python train.py --n_kv_head=4 --head_dim=64 --activation="tanh_gelu" --norm="layernorm" --attn_scale=0.125 --init_std_o=0.0475 --lr=0.00446 --beta1=0.9 --weight_decay=0.0 --grad_clip=0.5 --doc_mask=true --steps=6858 --dataset="wikipedia_en"
MLP neurons of a small language model. Each row is named by its layer, matrix (up: input weights) and neuron, and shows model dimensions 48-175. Each number is 500 + 50 x the weight over its row's rms, rounded and kept within 0 to 999. Numbers have three digits each.
After each neuron's rows, "fires on" lists the tokens most often at its 100 highest values on Wikipedia text that the model never trained on.

L9.up865:554536536507594507528523473474557514486495528486621567460530543522520560576525475625424484568457505542580529507478435528565448458426415573524545467530490415541520538459574455457489522529483521509496467496471600578512470475483431434523446428369467554550442490456501602535455557542519513507501457472533527472423490496387480516378528463500531518508497508484556543553512443454481503528440
fires on: ":", ";", " |", "|", " of"

L6.up1054:447518501459482507473509475521522525546435511520545592529568491424483460475592496554439524472543550509452577475519342463489554551541382496422390490411484516443577475579488493491584467600572513462496438567535504517470489624471488605541583502441418447437578484505431446478496499564483513457496423563557416480452557507549582457600522451531422404531435512507455485523444451532495483482527
fires on: "2", " | ", "0", " dec", "1"

L5.up1229:573481553482474474441541482516481489497504447528550505498559497488566534515491484565393616459472496475498503547403450508501522446371426483456504478428513583613422538517488493521472471383495437542518464551512459487457474520568476508469502492511585552536459421407467589437529514517468489520522479442559568531555499450465569509425494536480445577504558505462554462468540496484550535527457
fires on: " m", " during", " in", " on ", " c", " in "

L2.up820:520459461490546444507440388529559404617501422531459576423450478388480491528495530472559568572531505523587521384505488451536478548568493431508507491440434499460486570548385468574598555543509435461534571525571438538491514430434546492397526504509531467511479569534586451406540435513516516523504482468428497500513445562471442498470502528545404539526546471478446461508414486561514488566405
fires on: " Gl", " &", "orn", "L", "C", "ten"

L2.up482:545431484546485553582474540428442521475464396438511546562473596477503495539475559541525502544436469577484484467455506511484529507542437554539444478436508465513552623456430460467515493472499578409530511425544529465492606410571513565539582486583369500535445512496522598514623490557512568475442486530530562505494490470431485560525446495510538505539517487506446492428506592502619448500510
fires on: " $", " ab", " Preceded", " Ab", " appro"

L2.up233:499477499519523485510479484554485490579566522528426571454404550465530424509508495456520476522521601496585389495447513417519559468507561407585535494507554512548485499593502516571558487468430509512506451450537616514577544424452474527456562517507463552462550506411464518418470484565415475459461521495487416483496533467547536482442553559480505428409603504452544419539574511439571549476536
fires on: "g", "ich", " g", " gl", "G", "hel"

L9.up143:420439506512567426488536546586628471546550618419507584498437531480507498487609414447586482495489450483532544502565553497497537505459497455479577559595481376539488471540486473495457503447492482420516539574473549517599466532510335456465536556491486567495383403431523402502495465430507430472503445571415527505529551524467490506424537618501476584469586554440402488499499520428495518463421
fires on: "l", "aint", "ore", " l", ", ", "od"

L5.up180:485464527537466487532487427560463513495438550421452528437528447450479462510467488473454426463516519460417559552455506543488541455575450445446484520507524615545567530560515481536538581496535551423482568448539527454504524460472522442492498551513500515487606461510461479578471592498467524566513505547499522477436554548423537519429494562619543511500530515531442488420505510447465478527519
fires on: " K", " | K", " k", ", K", "K", "end"

L5.up1007:588478478459485467511613325568591460510529546540533535504452435469517521520534424478533453494509528532458538489565464438506486435544525586525501454502440489529532551518584535460470530505493482529475538473502504549517447574517486448478471511509432496484525475562480473483505479511526449491474511463533547524490553451520451501559490483546459492546464521485503384554439539441559456546481
fires on: "od", " For", "ound", "ost", "for", "or"

L2.up28:490469578466436497440399471453521477501515527475611478435493501515538442524522552570505496516539481451600426538606477554535538492520425366528550496538491354486454491551506410455476500442495520467619366449475623555573521527519538469504511462520500477549534466494513485497508451501454457439402441571451448518543548502497470529474569574520490521456447562446470463438385513482444571652524
fires on: "2", " This", "In ", "This"

L5.up1245:532536513482469500505521437530419476521535458403492550474372526459466466466477544523506482579498585577546528466566562576556491422516553535422487462519437416505494420491539526479430497524550641500452496483467546551558499464527462529539509555498496496547545481503371508484420488566525490432516533471530458536461569497530539517534500461536515484515636467523406504538455537526552453537517
fires on: " De", "\n\n", " le", " Re", " Del"

L5.up303:584487553475532496438513461466526424526530527459534499504382388451453510456587545439535470507567526495454510586510547534602449451577460576500399464458434450580463539474595466415529594447558459488539474469446625500521407448572502554502535492460501484483519512510506511495481533527603473531517533461546457490501598553574503476660541442438477480544539488510439452522554448462598360521496
fires on: "\n\n", "\n"

L9.up733:539501502458546430520535527478578453530463498456565579560543509508465541514517485612541578460488547501503499494512572435530500470476381581549448464511476442516514606474468431472466473536529484493531531491507527564430465527506488437522535575418481572533538482491533555545477492481480502441542427462496606471508520508428467565437506512473467500509578454469463456488454422509506516555401
fires on: "|", " of"

L2.up800:511530507508531454516557470570444483494497548415504520464454431474524467497599494458475498409485496472706435534573521484540527600505523394538565453545486481485427483392547482474543467525588438469488514558509636549572527477460450535533534532486587514522528418562482535469501488476537506482519489497503480528515508474556547498434483586562501501409570495488452411504495440509576494466571
fires on: " pl", "G", " co", " g", " ch"

L8.up1036:529483516532647532463539534466543479553556502540464467450498408519529522476546526561515393520409468519512411482539476492525520556478544520495542480558458492580560418557411434535475494369472440516483472538514441516402499553547489536553489533473441453536530445559554615408497445468471465506479440539550553515530470491474460579507551482342421574531482497470576459508443557506537394487533
fires on: " C", "ch", " c", " Ch"

L9.up920:511543589516538465492558385528582527543537571468445506444393526462510484528459527493560433487577606531549532537558497424559573567611488464467407436517470495494468497533518545478529577406420509504548504530522442464355467606543476456493473421511448575535543450519434516428465520601526514520520477453425522499504543483496418439436442457496455496597467524454513499584491570393554419532545
fires on: "ost", "od", " ad", " ent"

L2.up657:462486582500484443504513506491441483474418496440432477445539516447547588461511514579530308526451449536521458461460495475500552563679525489464474512550502519527562511427539555473563512525484498484467565445543417511549502453511475488518480511540400542521467506614458559443462482578449482452443508530446550486384502509529446509387445546517546599400474537542542519490460549484482527483435
fires on: " ro", " qu", " back", " Qu", " have", " com"

L6.up164:543495568519527516587570554580498424556466390441569496503486435485509478529566499539504488464487480469512540518444553436506482614502521577534551436378434498539427472492494519603495617471525377508440423499477558489507486452535508524523483482463534538502400470455393515504550433460623544479506491490439533515458560461512444474405503480393492453433529509506528575540471485496461505465507
fires on: " for", " in", "ing in", " In", " during"

L8.up1025:497522478477372462463508571472488532582524458482522544520520458531473479581477504514572362509443456595592498408510518545525570446530487496462503503564541520491598447566558436523511492526555483504570532474537459542573527452463511522603508501481435503483549510444547524438428549615435537493575493618440465382413542578340462516493482624571586530522526518610469454456472528497524459507532
fires on: " qu", " k", " ro", " st", "K"

L9.up12:590584485478549473518613481528611504540337513436529517493477424499455555571504539551452494486538515406607437467493446382524397602444459531470478515513507411522412484492477522605509509458469469550389537505554486532436437550596476551493521496603543542591506431504514498489555467507606484418482422376477504593449518474465526390509497553427492541446488463514484489547413521561462593535577
fires on: " c", " in", " In", "c", "merc", " sc"

L8.up239:595491498457586461471460440523508491541471485391505602494511460459491469447548534527410526468533474520473536575465477500445471464557473550557476495397451495541491503486500434518539599431515592452489537585499582529486493564611574437507534503453517496518578452496454535563439491601431480491490506494460510429481420550577525501480525412524530481467514469479528511431517420550546403558435
fires on: " M", ", M", "\n", " | M", " J"

L5.up928:610450484492479509490543428580513515506505550503564547406508573460561506453547499547514457491480493464597507537546463452492469573548493405530550525456492616496555601532391477500527554537502530526520515478486441532492599608477515435404489501462458473470570477469470496457460528453465528554451476438454503416409428523531460432435539521527437470506530496457446513397514507542455453486500
fires on: "L", "T", "N", "C", "M", "R"

L6.up1070:579531644576517436532450500591470473549522414439482583482463495527463477493526552490467455517370500514501487553514407475451458455491475469497633528477495482517495601513487533554535497544444493477460626512509482549485465474503543469459453465517524485461478500377587508504511642502476512480564472626524543539482514486467487451441535481410603546566464446483552531450522420494520478508476
fires on: " an", " in the", " An", " in an"

L6.up1015:557539545514429434535597516433571482529448478501497523432537501531520409476595494606531589558412491539443461483402494467559558474529428499477510487480511523565498474467578547478388570478569446492577475483506475523541512449521514504539531499497562495530497492520434504531495478442390536438515471607429567453574507563531488482455562548555477500449514579506476421516536463387418562496546
fires on: "2", "for", "=", " suff", " k", "f"

L5.up823:602549519517456467506505528535415562492464563444463487533428376408494550559572562472462529603455548480486401486480539461547361570522470526542427487536375456534502494490594477423478579510505557453590410468476534612590511436557496559527513505528459523538492480477514510523510524506477558477555460468508449499507567413539485467539488453488402464538592487500527452445501414509513549519457
fires on: " w", " ===", "====", " ==", "\n\n"

L2.up1131:540481491588541462512511483443519466614484466506386499535497525386472439493474435463446482517457470451463445548483412450342557522459463413541516477475517506554547538505497481476502505476450588458470395572460553611460478509506487576403504494452571568492541560466528512463503481434553487488485492518492533454456487545488473519463443377522462520440442494522569507413454449532437558517633
fires on: "%", " or", " is", " found", " sp"

L6.up802:487473558515583519522550486478451487495610491492503535463497408407474547443508426484539503610470583534545535476479521490568515435574544444473530546430484527512508467555482443488426440378526508503582491462510437544484478514587417510460599507527471473535575515465582464473501565457504541539476508490520542561386504501514539553516521581520476426492482403478473480450453435571476514520480
fires on: " and", ", and", " Ch", " or", "s and", " Ass"

L2.up91:480456515493534470534517465519463534578553502580623463528518522480490468416535463573458455456454518533663475493486495568524377457575400473445434521561524540558529548488455518512537506554544357516476517457547538515516534535493501541506529579554411477480445530450434485542491535514544473476517499468497483471585483495460490472494439420429478426511475503524449371445529564508495609426493
fires on: ", H", "es,", ",", " | .", "ers,", "| H"

L6.up1068:459501455452530459567564574502549512608541524481512610469496438389500519541558523551521495462534465472638498521398549471505470489429467402475497557541493416566504517516408480586471461500478538405568480532525444505487469600458438508471552498482515512432472510418548497478541457428481498564498407459504453489541410438551550434492463536523499470495493466451460481408465494455505555544496
fires on: "2", ", ", "1", "7", " g", " l"

L2.up552:407483468450503432538531484500481512501436511528480485454456445393471457487503494590561499529430523486492577485444474370503548504531507535469535472437597527550437639545514511523486526497496482502564547449549508525514517483467480471532558509493486578488552533391526534379521420523568546474473463504499536492479524531473468538419547472534509570655500487469415492520454546455399574458393
fires on: " single", " song", " Top", " Go", " sing", " football"

L2.up1279:442534487486449543537570439481459524533490507591607558485468502513482504470489474521483460470479525509403477524496579537524432541523423481461463489423498541571416549542537410517588549371522491452631509513432561543479542495503556541452499587434532468488489505477405462392571533598640490473484464494514490522496454592476468486527569461453475528516540561406516472411626435507490456555502
fires on: "| ", "\" |", " ==", "\n", "; S"

L6.up1152:491464606529543441480473521494525563555542484500485526563565431473448508461514466537379567596521589451532434513440499483554487447446535559372508493527413444442424491491516518529469474447499555518644460476560486521405417517566522494502544481472576536545466435533543495438477472475465532528620499410505506580462524458498519432505565498438564529466574534488514521496382513513503557489534
fires on: " c", " m", "″N ", " and", " re"

L5.up198:529541546585433451541488391551493412534532560560582543554509500398503499481541463543531541570454527544594543515479492491409530412573412535456365421515352470549486501590430499477566506505528563474477425495493505534552541490521485535508573473393490498476500507477420499462543463575528543493431471509531465486445513423604449482423511480547474472530500555536491512511498546465437377569455
fires on: ".", " | ", "1", "a.", "on."

L8.up180:534503492503599551530544509528458534546518463504461508572567507474525514502581458451488474586457525457541462473395417484438480444378449435485487504553504544508629497565476515473487462519560497402511533498573561522517391564503456532473485501530535515507472597481495408547402440486478415456519499534407502507470477509535603439523430524484527495512474546483479491443465516508515486466497
fires on: " sp", " g", "%", ", ", "18"

L5.up39:492442551532598475560497460566586528553490441499619529436453533569438466541514548411514544566526579584546482564499511461431463471490542535596495420470435536460464555524537467479532424470559485477501475536434452533472484604559516495555482555547547520519546499363595473408522528523543402548490447461501503465458454474432456449451561525487515509533525530541383462570580440544521490489449
fires on: "E", "|", "\n\n", " of the", "'s", "M"

L2.up901:503509475545526464403570478503513418510508528418391482613564472389485558488497469519551438489497491448484544517531509508521431533395529405514506474591548523497429469591481399500545496448528487451565484546537550482454474583508553440468522562413513573339488496458475573478452454472480558507475443519463512521555597548615560481479526475450524477471452529455543608504507521475441582565580
fires on: " most", " both", " between the", " all", "1"

L2.up555:430472432412537499497557459503500527434417494473497466472482526372452431536510557519493470522430532476517514463581459509522509483514491479404558444411529504581506502514501517546410630502464607480485535460528431464418513583479385437518523550549505494522523506499439499436507576589526522474596539329381502557476485489536516530579527448486558589498464479497501491562521510460441570534478
fires on: " album", "|", " song", " Top", " single", " sing"

L5.up38:438498552420522442476557409562552429527548573492581545467586571502489522452528539550406552487554477513575473435524415381540491518509444537500535532367555535420513514530499505511582456519519377387599528475548552506572521530480559489440467541505439437460463562478580477467500498442538450493428436472457366484422517497482464437601494492494488471526571568517436438534517569433537477489536
fires on: "–", " | ", "1", "0"